{
  "num_hidden_layers": 11,
  "hidden_size": 160,
  "num_attention_heads": 5,
  "num_key_value_heads": 5,
  "head_dim": 32,
  "intermediate_size": 768,
  "vocab_size": 8192,
  "hidden_act": "swiglu",
  "norm": "rmsnorm",
  "norm_place": "pre",
  "norm_eps": 1e-05,
  "positions": "rope",
  "rope_theta": 10000.0,
  "rope_fraction": 1.0,
  "qk_norm": false,
  "attn_scale": 0.177,
  "bias": "all",
  "tie_word_embeddings": false,
  "parallel_block": false,
  "init": "trunc",
  "init_std_qkv": 0.0174,
  "init_std_o": 0.0,
  "init_std_up": 0.0174,
  "init_std_down": 0.0,
  "optimizer": "muon",
  "learning_rate": 0.00682,
  "lr_mult_o": 4.0,
  "lr_mult_up": 0.972,
  "lr_mult_down": 3.0,
  "beta1": 0.95,
  "lr_head": 0.00884,
  "max_grad_norm": 2.0,
  "warmup_steps": 200,
  "schedule": "wsd",
  "decay_fraction": 0.788,
  "decay_shape": "exp",
  "final_lr_fraction": 0.02,
  "batch_tokens": 32768,
  "max_seq_len": 512,
  "doc_mask": true,
  "train_tokens": 412000000,
  "max_steps": 12574,
  "dataset": "wikipedia_en"
}
MLP neurons of a small language model. Each row is named by its layer, matrix (gate and up: input weights) and neuron, and shows model dimensions 0-159. Each number is 500 + 40 x the weight over its row's rms, rounded and kept within 0 to 999. Numbers have three digits each. A neuron's up and down rows have the sign that makes its largest values positive.
A block is one neuron, or neurons of one layer that tend to fire together. Before each block is what it responds to, as a language model described it from the Wikipedia text at the highest values.

Single digits, usually 0, right after +, −, a dash or an opening parenthesis in stats tables and infoboxes, e.g. +0.7, −0.8, UTC+1, 4–0; a few unrelated mid-word pieces.
L4.gate16:553454439499491514519503496565541584543431524501562456487556550490473529472487573534484401499557509551528530514537535458491489485567544508525459467547501409510514576537452455519465543494486548469460461578458488559441540526544516521498476476499493496526476507513506525445527543562453521508491521460474480503573498488487542456542513506492515574533556475487521564565508455517522500511485489497552509447468559471514431517541487553531486440458457512486554437516477413530614431554463521
L4.up16:547427466479490387489527487482511468501511435519548564508472502475565512507500504419404473472499502473511480584520499450453509479509543583465461490492543510448516474520460497532520453431514476568457491467560538503474474528577473439538472496501527433534528500512476516503508477565485479477421496533435575462525505554512517476538572500557543555520485467573445521488490499491470526459483543581567499450520517487412500522573470532436523497519535478503444529574446467476526417478516511
L4.gate81:547543555604473487485434456498466499538421466433504463510447547473505528483509556434492496493525414489496497558546487539471434530558508530477487531508511546477533568491501562542491479540525519560580520513470554488444565466509552466515470416564546450477505523458529579485560485489545428518564474509468526489478439458521502502537460525566541482461466442505490493521486477492443474446466486485423486476521501531489445470503468609520546480439488489470490452473506510463482534483465398
L4.up81:574548506562513470477434383445517610556494492434484505531447516447496524468542529391563487491560540500481475512517475510492460491525527553481497550512470523476525526520577577506488468502521536585527518535457414534446544520500491480494507474545525494500481556424509499456522496491528419517594514524480515542532475491507492485539524504591517441444490475464538481540502472464427509444490530484456485442441530505467468527487512546483552572479554471534539473545520513463533492455550453
L4.gate124:498510438483471476466499455490505455479519518451476481565566466537490504477484539460495519526471486513441522508465479549469452413452442482528526521524549470463506485434425459507498467499481538523592469484448527497425491517536504532452501452481495507561495520500480523448483437444575475460518507459447494513494506564485447534488431479603523539549462388462543538479518532496572544446548506572425465446525534527474492450497506504548441520513452409530444513450516496495549456431428468
L4.up124:438535428424472494543556457498550445513552556542497479490512480549473439567517524524557521486466459437474450467476499465500486451500450484522454530466584549487466495525458531488437457553517535535468435483531480501490541500538472436450539484476544490595551476525579489466487473492574479486487489470472496477478546518590442572463471500461506571528522433477503497479556502516527536453561582487483479512539527490507562452574506523509470505554508450493553520473505447455529533557399468
L4.gate135:549539559509531514508429420499520501496448502537447504436513546527449428545504513463497497441575486619522527567536529524552480541428481467480511478478544476504480466497495515458549489575514500526566497523503536487491479540510484430470468510484517476559433559503476529483501512480465411567510469435501540526442515507490449460515473560457500486443462451480527540571487505502457451426480538517517559478497519443494495486450604409488476519491503525505578525542493444577467566511529468
L4.up135:490524440497478504466435507408524468581510517568480501481483412460539485524473481479469488495502495491556491544579485470470506465533537522517479523387440575513488490524513477506540497474553556488518516472493486538482493602549553445559569488505500485495453482470466492487433499472484539633489573557487473487489455453440453524548472497498504507515433503570542512556515488552499456421471531494508478513470626521512478487525592437537451556495501510500539478489531507498462514503523460
L4.gate160:465544513518463409514513537492482525544525512588499414509538533509485501529515459502549455418469536521493542466543515461499409433431517477496464434565474491540531452480512465492535503521477471425516553475448510426510554409436476550542502423569474506575454474519480495457462438526457506463537519489480468454535510525461514533522415483510483533494466563462490510501477593496497462500549535590513509516493469440454535445514542467524520517449476539489497482491546524435502467515405471
L4.up160:476492549516521473510537526538572482433600512580488477502546524539502407511555459546480477488560586496486516530541524444529546523421481527516509455510520563493512474499591516506527412552525480533503469438581448533519514490539444527510511543498512547551456503451556539489506465465472479518496525477490480565546505505451531545505492529422427473475478478460520582493538507510495514513432509488576515492545480487467490495392493582491552511551448517537529531514517571551457514526453444
L4.gate171:553495498518505436474514481522536520447481516487492516483487551527573461485521411493432440460461459459524554523442516465490506479566518568470485445471568505492522457533416450497511474510478424517491423560521483448526512519530541536544447454501460522450489534469524545474507522434488483506464446504502455533484483588482525456489592518535459472498512435518472545540486559519467540552571541452461481466494484471456387534459510569523519467465504440538489536546498504558489534497375477
L4.up171:507513445526506482490512531483545570556497451469460557488490540495475478435461526507453484483479511541538479526491535479517443476490469536523503516465466530582493442518505479479433502489520438537442439479525516539530515500405548434542533419525467478502491515480511556475538466505464460558516495579517512392472528465535562555525506524479592524529444492474588483551534519431498472455439460447597515489515495515467506525530473483549507518545553491487543533418423567410553489524474454
L4.gate252:469457472514483497480460486482500537480437523524538511520560520508500447514441465499511548500535502407609545545510471533531456487564474514576503444435553554446589419564455402494493415551531500521539479469518530504526570499471509531471479505472414537530456493533523465542482488486475494483496474470518516502457480463434497522513432488531534462562529530499558547500559507469509585521476473487559503430470523496497560585495550498508516495579493435545511550508534490468486489404512463
L4.up252:554490446509442559474534466545523446444502543451515483476463473448456495498492492510468529529481425476421543461474508444487478525515472527547505596461476517476483464488543487497475491506466522492504502550498514616498459568510510532467448459583492517479608516582545500484543504492584444563470450422467521450501417410491479552489492478484471561509553441515472546493514454488569548491460435484535511471431546460482504444501520490444469501517499506534511551518489480422478456524437495
L4.gate278:519503492505468511411424505569501556546491545501476477502449501510515541553457471512473494566488491483503549413466502498589491476529520482516493496536496474464528471454467483510478460518453472450439401498433525527513505503487514485417562452493495593528483477523575452547513435463466451574447542452537455534398499513543495501518464473557480468525453448543545540487494511515571489468526520451555479489427478554496501578461564583464530502503582478551509491473558470508491556480485510
L4.up278:481471527503555483469454553446509584521497458509579544445503505527571440530444491486471486518467500487476502474515454539431456473490510421561505535540568430467501486529445504521520484557480493535536471527440492465573481452501461512470593483462536523554490464453565368509534486431548498472429495462524549482521603480504459450510486461551461459514487473508452476505563490515540528522565420538493515453478480460502462523518509531551549479492521554530537509477529506579550554460494486
L4.gate280:515500500499536512472506490499478523417543496499447528474443507568428426446452493553556517510498541520495439484456516496527528482427424435455492481524519572398564441487543519555541427540476459541515492473458430499475541531508462467520449376540513494480534504497490522485467429491510518462486425451450448526469527509472501524474442442509510475538467571461522552478558484496572526490542512455509494510491536434503442487488520502461537544520454495498446595485485432480452487472468563
L4.up280:495491468437476538428429487513581484481494496493503488489474529568509417447414441507591552486490487464483538407489465487507476468472440468490455476548498449522563500538532481476440528532464498450480487528517458569552453541491460517536472401575508476575530468431510560541494405479531547491490471488435456509510521490527486533529468487514467513555452519553601529511539496524511477488589510548486536484506529531519468538541491512490482497505465478482511563493466478572539427508578534
L4.gate307:501487558458505442423500478507527520487516519497454498479512586433510458529489531533462500484545502573504523535513433454471427511516527558470435498494436499524516460481489514512507503505510471496383482611622486513517443486487507452532476414598522468533547528532477445481511462464476478455447443571534489553540484478525534462528494483546515517525500514448402515527469449518509470551490532468543563508476441540482489513562543533505482581553535460479502522448555554559483534479485492
L4.up307:574511484490478465436525447531502507468495537534435490462508503477483472579554505493486444500501453563494539492486532472508444493554514538485501606445436531505506538432525487490558483503466491452581431570456468452539533537545598517548503501412503540508498531518526483527491435516383465465503446587494512521563504544519485567529465483543515465483472546480509535549513533472507475400520554500517476464499403484512501483485464541508524496505444505483521480494554539430534510582450521
L4.gate316:527543535473461500356534474493509453521473459459533514470509425519508466544493449472483491549520472528472447544521461520487526491523504497503524540504549530577413478486468501559524457519475496573525465505537525473434481495480519574429462554422456504475559509496504488498500541405541488486478509472463469480473558526544505453412458532531487500469505478442435575501545487583508524485461525495407491514473507414456541478420460505488510504569500502514416463492518452445492537422527494
L4.up316:512573455497554500512494528476470478535509476574466541459494560500473505514515613494508527399427527518472488438497509437435453573462418487456490490504505451464566499485532470492520528500489518468476513546534549456391454455566484482500497538526431499541507527422518526485529504489495512488546556569494464495489601569568472554443511457446558494500545454494530581511439518511517483394530487524540499472482491481540520524492543536517495504443517495511531453502595511491504549499499528
L4.gate543:487501487529464542569464404543517512574498487494403471442538505572453525461514483512537495528539524513493595449458493547478397541513538504526463478514528494529451489440503497499471499509483539454536486469523486457538535534482549487483496407521426488465501524530518479515502426522487474493470515485421486424495553553470496471420469521549447498486480441512587453533502481474458470543511480543484501533463512511537563499574499517509420471461532497581517496528422390527497522436499439
L4.up543:543475536467575470523469442530495517482550500504403566497541497501462452518561496546451467516545495560482536504470506525492470522478541448532525500535431525469500482410533471477480464556486533450518493438549523550490462580476421505483488491531506412531497535432530509556516445486553537591476489554444523488536517533469542484541462543502452545514499491524538479454504596450536536491421411505504503544496501493486503536477568480436496492377479561501526510475501507544585522472479535
L4.gate572:561444484547545478466463494467494524455489475520445533530567454544523535492542550445507540562485516451470498493439484502488470530473495466479501512485471523529551528542432437581433535500478569484509503574466547467478540496478422453430461486490531505472466545478470541482552492538516503505544511512423437508454525469521411501491544464539534524541517505464514566594481501515426524412486506571477510476471465483513429448510424486569468492504470504448468590493441566561498510487429456
L4.up572:534484415539523451491477492475505525472558495487516417459545529428494510501511489539479572582542486468430516451458490491472414582476526476542503547511499558573500487478520443436451559490431530475560521492543441435511467461476501500530481518473531491488558535454497494569415496429476559538492497540494551531562539499457447468486545537491552537523490479402579469483494456590443511466428510536530504457517582526476528527540495470494483495510497473555512501536430555520476503508485496
L4.gate678:526525537547478370516424586497506592475477523434481492501586449512602535492479525517491519488506485458482511508492528471485517480529520518558502479516543452532535457479463532468495468486475482479551501556428513501480573517462530430539477476440544449560498538526547500543518464528452557519509507510490455499547486562440490562491614502550490496533435530533556502514477428470507509501420512467592526512425563511485534492554536506511507486539496492517484407557491469535509469513457465
L4.up678:481523464469427469425467429469598557424602530471478423458601462417503528511537480483474453441413518569540491492464489425487455511474470527549510506564516515493430496472461506525464515485437452505507500524492515478511541479488547502525492551458458488519494562518523476508502494517438600472509478529465517516503529489490463462518545529542499480504494517518576479427436512468553579470485541487563538537453515487467576527515557466444478488530568553537536504546490525523485523542501501
L4.gate688:440496475418463471471533525487431515550547439499440497534556531560505473539492559492568522413480487498524526542539506503542515480463472512511553479541460525472492531505521480533558476526472497556489509487521423623425520526504524473496491496560525454480469564517447558447488424515521499546532516469507482524488460477467563483499501508553561437515509451537542525487514485505531504482530515495466454411533553502489525578432469504545485517540529533513494493568521465601518406468456387
L4.up688:453498521464517532509542502558429478476557478560500537506439448511536515606487532476463506460484500520507432448481501581496500483517478513562436526503477477496426488498477482526525446557535524480499517469516500531479515542501470456475393419583461400485510512499492489507523473457488499507395494512509484529462594488448549453515546458520463509504516426506499497603498479493467431453452503460525538498466556493535461477524477546561481572568480501501474510440440534539423476437491447
L4.gate696:607480485561496552510557452469502518429492485496481460525558479494453514447547453491517442508512523577465538492488434517497500471537396570512517484556485473528431450502489510458442533550554509544512573494497475426484608537549533449477479424514497523410522546559496496511461464508545449524455477491419477525550534493482527536564548550521551494521490471448477478524534456466479529418445497494548518454453508517536489468552532524477486476486465510482530565531506545456517443479490568
L4.up696:477443424518524489503441502480550498457513561483475557540561472467518468537524534528483495471477464535493496426470558500494510475516528416544538511481514552520501528533552483440441498527585563431525536555460542479523487397421497527444438481452456498481526513457519561533537448535501500570557458450480485504466511498522482475500466515556515491501569561507450494557575481521494535472536484493524498445434547457544591502495614457478554521503494491510421489551451524526533515546558492

Words that set up a following number, code or qualifier, especially chart "number" (number four, number 95), also "type" I, "Class" of, W 14–0.
L5.gate171:470569519449492508554452506459476540491543568530511573516465565507508512478502500507516507609508546459467514550523419517532524584482487508450447513557509437487522506450500464495602491480423544522470523556484475501557509490503446465510489487518488523518531524497498491499562477530524463545562487537558495495580587529444541546422495479492482520478513512445475440475525488649473443493547519526465498465527465442482523474556491519506525495468458436497515449465459453565481575485513564
L5.up171:520522520432463532450567522507483512518466426531536503577470554472480552447445507508508456484493536511430490486546486480507468506492448495452477475483456492536528444551558490453509509497489533562474492423531571516448473554501461509541456498559470482532503608442493473461562460535530499481596429412451544476521599466508472498479441489559425503476434455477491497482476460513483505525482537481415514506523518429471442487554499456537497461569461475548466489463438472442528439484491498

Final digits after a decimal point in numeric tables, especially climate-table values like 16.2 and 4.1, plus closing pieces of split words (owe-d, resistan-t, Isabe-lla).
L3.gate146:505569556500594534475464503498546507562458504427491503472496492547488492490556528486504467401486554526542530522466525453580409493480547509476474488510538490489533511502462511456454547520543436493497555579447503565528524529461461461512444508531509488422528528533530549449560537482488501517522505464468457458477448537472530562493484610529480484469465491514609517494486618515485545464529489507513446530562527548518451493528490467531517373476532499520485533551445547489505491472503523
L3.up146:489601516504551434460444512467506485496509443429538452519482434521466484529564468470528497506569506587476473430448443492571467453433524490470560547523485543438525496453553557468446553492469519547527552509506545564527489516424474507525464498498521491467544534572531477531488527461427450441528535467477503454477457503532523475486522581516482539478459493504482571501485505556522505468499508543502519528483456581559509448516532452484532482521511498481521558551549526594536612487521527
L3.gate222:492473536486494517496524478454526525470480523506458526504497449532440534520457482479472486503628484538519464601444565476522493549515581474523461462514483494557560526482491494481448489561446516485574530547402526504593499532552516464504474535522446539498525520534584487471462438450492397508489491488487533551468522523509495529537452507562460535515525506511495557591430559472431478446407543495460441488545516466500503529495457467503473508502512503524519468520488500456585593513494462
L3.up222:564503410461468442555461479477511610469485442493509538472583499522454465454536446466544533474419496436415491487567454460485499577509510521462557471552536496463491453431490453430448493532524491525466484459502485467447486503432459571501542479452485528518501517454389503501491515474563477513525502535522498535499569472473528523486541531479460492479508517508531538446505465548537452433459435503468468452530569536490464459504437450514450517530501567556461504507529529533524535452470539
L3.gate412:526567458426583501508509460441481450435518495473511464531487467456585484432458495484478506464415559519528496458598506470476511548503491510471527482471477510497514514579467491548450551491428422511547515603485509504479519508483439563448479469537543455563542489518422477447514524518489411468562522564477554472478498545485565533508503543487456554466523547488504511535504534533550474484501431518514473518470560497460495536486496500464566469556505511542496582488468520491485463583535433
L3.up412:500457529420495453457566518469455492467535558516539558501456505446486530501483533456527449410417506485509511514451550447473487524515525487476475517502590422566478485478471533536481489424441499487489493428491450537535458517501519475514551513499511475544477535530445453495469448535513479488582505504516545483544524544546524556441524442553465565472515505402401524474423470490551508439511486531489469523467480482458487542513512477506483529481441574484534572450511585486592536476543495
L3.gate698:482542494530510490478492446449547595506574487513528382476527461460523579510415520447502501504474542487502501439523530534486513506519485514552458542470469486540499512515494488536442485561535608495534457517526448558465519483479487435497537502496508462513520492551482509434490516502530491589477514456494522544508500515513536578552472564574464553479511503479433478490522437500494498465510462565410469539518522469490483559494415539546573532400556506486556526509459489577530492521543571
L3.up698:489514503473536493463524484455462510509490526442514430517536459393521538477487506473501531474501445507542518447485533438512487561516513491527414553518418551468486510471505467531397540565530545505487498551445492546412482537445534455502482477488519448486495456542435492468523495522596460472477446491566493495482514473546485522453509580536536487421551553443473504468418522561524508437526486515505496508515495523449551494484446518521559486489465613489469550506581497540465429468543542

Mostly the noun number in phrases like the number of, a number of, number one; also top, range, turnout, and stray word fragments.
L4.gate52:527503495541466496550531484583586520429532496521561523446505478518400491538572410492549456431513449520544492455595545450490508501490466576506474538496494467549438557554409501517445518492488546520477466480474458472452519546537484463504468498439489516460568522515424445491482497533445504486538475526526428537515428514495479450489445480525463568525520498537534501504465525473501552447566481491447506452533482492428470469523510467541455448476486502479493491515432512504445515477464601
L4.up52:480511444447563544480517464419538433566529487497441566455588460525523544551524452477561432502448506485493498499461465535479512510512529466490490511443443514427505502480483487587602563511563469528476539501435529526487533519522437520501439447451475479435532461450503480475427505509489528522508525450453504436488551450467430507536443552507430474503549490538555498567521542500484514452497502525521478582498492493525474576514487459498453477518497477575503511512529429518504406553519498
L4.gate71:505498437447435502461485524506497454472530477528463470504525431529517498417454461421551519415452525528549588508507542459518520508536426545520489530499501571457553453559518488477464547525486523521500529536507471537536509473516503516521483532554550441530604549490497474496586510456515469439552533537474510485500450541545476510513545488461419544475569472454529459502545454454501525534492547501478432553520484509440464529527459441565488492446503460485390538509523524513599510443503483
L4.up71:575523514521481498546452523576531516466488532483548554518563506534522488479504473533514501485538543495476456553474435538478520501473430450460507469454471530464498481561425431463522584525532471524435466476486465541449505473588429552539560541424503515513507496463471446543494557545514505537538498474453506452567514540470534493391470503565501535424533498430501501492468524529487508512522489559553478556595474422554469550465526533466502492496490470556471538447477478551545479506576539
L4.gate123:542534581487487490443447440523530414517534501495463504486449439569467473457423526539496540595472479467480532516475483474512503448486451509460514535514537572532542399599474482473501448500450527517403497511522470526472559540542546555462550525458526573529546514473465526480509559502479495549464496432528534465476476530529450470473492584547482550450524517470465512471449495540519521579530482505458474505447458478519468444526448478475549473520484494405500540467500413508497550507481507
L4.up123:517505501478494482524492524562450470567456504437526513485521473486529569554494535467506551517488487481525550489482537528502494497588435518430511506522490516387584449443584449533469491500497563486486509510468436498458497513571428493543562494526504532511564461543534437504488464509561481503505416466537476452476472569526568447459460535542458611537470447555577537471513448473468504457460484442502427562522502606502492495479442480493524480527512462486516506502429497503525506508498494
L4.gate159:551518458506483552489506497537489481574503534555477446480562469537516528493512525510534471570464466483526469527512497483529576581544449416506494425551480440529555531543529501531461500529463481509504480531496532488495587595496572443480555519442591526521526469514545516463514573544552427499521522584503475450515458505441470478499474512461441458486523478492466486505504495481440515496441486428537523491525449496480549471493489514549573492556460527444445556471552514518434440568468420
L4.up159:513487455483467438465513516517465492499502577577476447507509528536454511516489407544489558553462492492547487578477470432545532512535512427495468525451474503498524499515509433512528503474545518499517547517534531476450455527533501513402561519445463452434483534437460499499524507500588474508512581578505420488518526532457545480474495532577418509504515598432519462484445470518486504416546575462461572505525482483510523513498540432557458469502450460536494475507535525510501492574555482
L4.gate232:459500492506525543480489459528469510520532498456413500492486485523529512558478477538502420518482548459484487504439494553479500510488505551461474471521427515543482454490509515512589474458483405487488446482425528473515451585546510544450570468535468498380562599495507494460496441473472467511498481483498514539485549507437475454549485496467511498553578434486512491454499530422455456537527577529469544453507540600488540510514561558459530448484549500503482457464544466492425532464460536
L4.up232:505515534558628531454506480466550554489508554463528439545451510542505540559496501511531493471501467482500489593565516536485495542492477553436495520498472503572486520496554506519530481517528524548418514481482528434526472491520470452419528516468496529437465512447500550475493495510552478554589560513494535495521640521438526416506483519503513512538582475600495459456467508467519524535534534540477477528495516531502578547556447510460496471510559534448476486448481522478490560518494556
L4.gate249:608518537541574523470516486506463477548530487482484450452563554506429552455514466505458520510549384527496568482534480492489479516435490601555524490488501508488590553521452489439472528457495517477446499473535509468556503521528524492536521516473476511462451594473560439470518445543505460481494492489525515531543563500448530445529551438524492501505513518529481492503424463511490540500552539529406471475495485414514486476491507486513591538456534364472525505478531485479512531529484473
L4.up249:586462528468511485439500543448497532488502505507518496473481557559450505497530436501472544566529475459513546417564541438489506501453562542613487449433546534535502581486468535524468531514538525502429471482515553423533512552485512474557496458445522477537541486504525547505473511506481449514488507508518510521508538498412500499522477483487551504551531544565465576581432471547420486504564516458492500497445422423483455543458440506527538508509486445463454506513528527599516516506493530
L4.gate315:488483421458486564515487496475540477440555542514498532511468411530462498564492538557544469445525518537549446499510647533471515554469449521517530516535472524485515553479531496496493537498446468475465450458490492502515474520507475414575513535490563531543528558492471521519463467439495425561516412508494476502528528471426538507450579496503487479491536512572474526406394551467480561511509505537493558473465465505467489464531517484533424509510441525505531453517503515450468522571471481
L4.up315:529510513473514522476491473475516565519491433515549505550497502499484462571534513547481544483504540504517504465506543440447494509461499509441552442510495580486453497454473490522539501525434574531464499521541517467493467437560475612514535564472387516523476504454497499368458488469544430438516442475566465464481504507463455452512517552505541517516426528489503468497429443525451475508525462533522521561509566464528508513477497497500514545509466449451536423533546480502527593447502582
L4.gate342:561549527536497520565532477506549495451492586537537402546487448478472523489515464440518493490497505525424514499466478515534494557503465504446564500492560557487461476460472496549545486459532478448505582482367549508493537494537554549490532481506554579468566486473430471514485497565499484453519492424511466500515569609501510465465436541483496468448497500502561440486505582497491422523464441503486493526563487509445549510547489457472552473476480520548541475504470500491477569463522490
L4.up342:566484489521450494551492507490538537505444522514492416463489550531508555541486371413489461479486459499434515502544514482511520515547422500522500524506475559552530466520450487495505458557524533481514539473448576520545528444522491551436529525506500568484524452543514580561437544535532522412431555482538502436492528522556502555412519514502456509482479504494465478465487428506521502490562495492514479508542445550540545488492510500542439556519555492474587530493593498489528478489527422
L4.gate394:519495588461518534559446489529396494541491482483536545501556491582552492466518469472550420527513510593494502551492433528556517483521479510476557495469497548522471441569532549531538556518487469540425518448428528507519538482477453521466521501502455484489494494476519445437544470510506481454469467466528547500494555591405510466470458494499477476542523537565500472534472484491486462481508550581506457463521410478502544470521543446497579527570474475513577465540529462488477483439561478
L4.up394:540546486511463534474436462466486503619498521485524515448491441487521530538480420524439497577553514514470409446501562406530532530506502457589494547476477537577507529586539524514469532484484479538456524480480509540513502531435446541510502523515563564463550512474592521507512560512507532473484451490521478536552539521458496529537565534501503473502508481529500479537497531490433472517604547540466499527539463558570497476502512450572443538477511457485485424462480510558552502544493461
L4.gate429:489535534505495503544412564485494531530480523492513491590505487538526523481478544500583464558521527518476491520470495504481435535563383509494572531507478447506499549466456459529554494549462539480514463481414506490486540500502499507500452549508424498534582511536506525461428485468539408550516482540488460529562514477466468605451485474504462447499557462565530464445483466509568527539516476542471458549519486447451577456485535492471552431490497506585472510500569421526506541486494495
L4.up429:456511498508468464438602520588496549533450494535515490405515542525437452553535489523476453520518506427548521521403546534505474562476533508476461432486433521531460428482491531556511516500410497576474493475486533565472462485526509440522530488507481519486613516485479390483501507523533474506530474516531444449555550465510522435470469451489466481452454416523481506522475440548512469508535539504515538447485510463506514498489452513436524438497471462572460546535512495535455538483521502
L4.gate466:469508509484461479521455511559543461454517499555483464492480382499510557492506512403525555491441517506469513479448483495542539480477471463538519496506461595489546498555492525515428564541477433483550466539513571459565504543458540535469502526484495549511518410549459490494459466480546515460505520444499530455500523470476504521491497434551422630438556539495476478467465502483524506506567523455544452456559443528488465544574517470509538475472484489536422571533540559494509503557477504
L4.up466:484517532524474487400590529485544556485508481473514464493500535489522545508511566505561417461500513469522461460485513524518531466483496475525471453534502508478518467501520541488608541490502425516453459535460565454524478489543573513508547556458496555548600513470457472502512496455567491531560477495480516469508550608436484444608465473524466458499575496533490521516512445495488571493496495503549488487555547571518477454576485489454546551478480497477552454524536515501602469534510464
L4.gate551:469538517546476521443576489524523531476473524531576457537555495471503483498568453539516519548556453488474537435515494449513447561503472452439468550533457515550595493546524493475538423559586555506433498509518455522465543471483527460472524482480509528475519524431556530546428476483491467563541494463472536509515512535470531454510527475514480506577532598543553515436506532473469540517463553490493428552477541469511517455520548452574436554539574459543486479525497495556523443469532480
L4.up551:499595511496498526516506481461552493477470585515550495558508517466481522540501472484487450543543489449587541534501498552503436421546511497520410513498488500557484536560486505455551503489481494458492503466503548479538530419510467490431511532492520498494528412501537484496512528485475447533536529426570493510514528472443435493543544520442445502571533490510536534511528535549448498520504478435431408509515546502431536499602506485612440409521484463458504451505516490453450522563519502
L4.gate627:439468504496552506466474395472453512445445488531478441537530521520521510500441554528559472591535440505504469572539556555516603544498449482510471442520479574485470522524541541467523541520519494492484496506514474425505505509473549481490514504517551510491556434534504468477519455574460473480545529507509508455402581536492485513480527499567612487467509459502469490462456546523536580525505525465425516522472506551494517490485504437498448522472524424534477432532446520472466544469515582
L4.up627:497510508506531542504453536519499503457513494525548519530488439479528504493483539548418517506480534519475523517501469503512511498472478549462518468565480509466495513459597511529524569517525437449534501419436480544450530458533509537493576528531439490548517511536585499450423487538551483470452442513579474489428496522534444397436489482475486530492474518451520515448562521412465475543491548444473441516525487418513531538451542422485551499637461482483477502495557469519443465488503487
L4.gate684:521541494473446572506456536494512510612556553502482491453491506506467471538477591457541454574511484501510552528482531514463466441468447467524524414498478489435421511455517548474490470499523502530455506506491517512494449443541441555510445443497499532493475533349549537469508526478567526582519500445507515454457585483499438456440486529587488492503469472469539514562466482484505506507535531457519517459453510537480495493475547494531459474482541475429560506472539451456542565485541518
L4.up684:526566475510456511494502533525487513487564483475521421459479543502458457491473505532446531474549447448526605556503481556471480489507512450474620464513467595436443471481527537533487483524481544501466514506550438474480529498477467523566502546497539512476459485510500519495463532482470505516461508501469522500522562509537544505524516578476544509471437593449483443541509463515482451553528473417445452562436480522555463559465514460544552506504577454486496503520515460509511604550604506
L4.gate739:589546545489501556448465500526418578490498504555470523506477498472506550584551500470511512466455601481566473491479572451521538473437547560523508486498483554474491482577535512599501446418510477526488493426479469491448552550524466551548490493492580516516575499489489538558433491492536504518546536498533477520432513504507491492467551481447488511509488504461459519475545551543478519491424591524453454465531511521508426458449481450501471530562478494549498460470499496464502518463586518
L4.up739:483521480496468569561447526519526477502439501478481426495584492494519515435511536536477495484540455557525518474531464547507471446501540458482529494491528454465458510465532403528478640526521496467444514494439561513512493514508447552441500487451471508478518519450517521408506478526501431480419530483548565515474529491486513458502505489482482460471537520533540470520499454444523539427581451506467409523575552497500608499532569477531470490512492500453471494463581491502462498440429527
L4.gate759:475475509466470488462417533509464418486448479504467460476442476482594497506549557537474531497444496471552459533490483458518585497392493417513491435523471530431441482488493485479537420512489535424533495544475525418522473519530441486520547522483566534508538491525573461485505450453519468551531545548501483515506499486533446427532468497453531550507449467532457501524450462539546534533532543410437432489507469505475502474552478533494533431506436447488500554443456506525486470465514555
L4.up759:491465469461501531490491496457533477528507441547514548478450478515533497501501532471479563503471530485555504435462499495516538516418471436421497433476470520506512536543528444493478504559448479479460418542501499463503453592524530561474576530423506532552568476496621452475509531559532519560481543439548468540517582425484448436486440463513536505558436497460503529491513467552539558469512531414402488439494514522446495461538523488517521483544488447460510521448521477513516489482492477

Digits, pipes and semicolons inside number-filled statistics tables, such as league standings, career stats and election results, especially goal differences after +/− (+5, −9) and zeros; rarely, word pieces after hyphens (joint-stock).
L5.gate67:500487509429560461509573467457520463481519493552406507483529562503461524528543516548519544495508443562465564519468460469458473568512453445493556509504420494536506514509481484502458557524525527501489547505563471528464516515483544458448441461598548502495503482445538515451490472474515491518482540577447454547499566502467558478429509468506516478476535487411441512470501474515531483394534555525444518504465482477551542421465532559521472500499487406471470532454443537494570479420501510
L5.up67:498511509451470496443504523509480453540511442534508470451482546474499449479508518460514563513384493521458479503510526538470554471562402468515493535533527494536580435517540461393516531500501574478501525526481399416477513498514457456434485431488508551513478495464508508463510467436412448494457498573470444438467516469471577557487524558520494499523507476487438418487541431455475504440535498579491488504552509436449540468469476471465484482493499454478468497491500513575531490458534504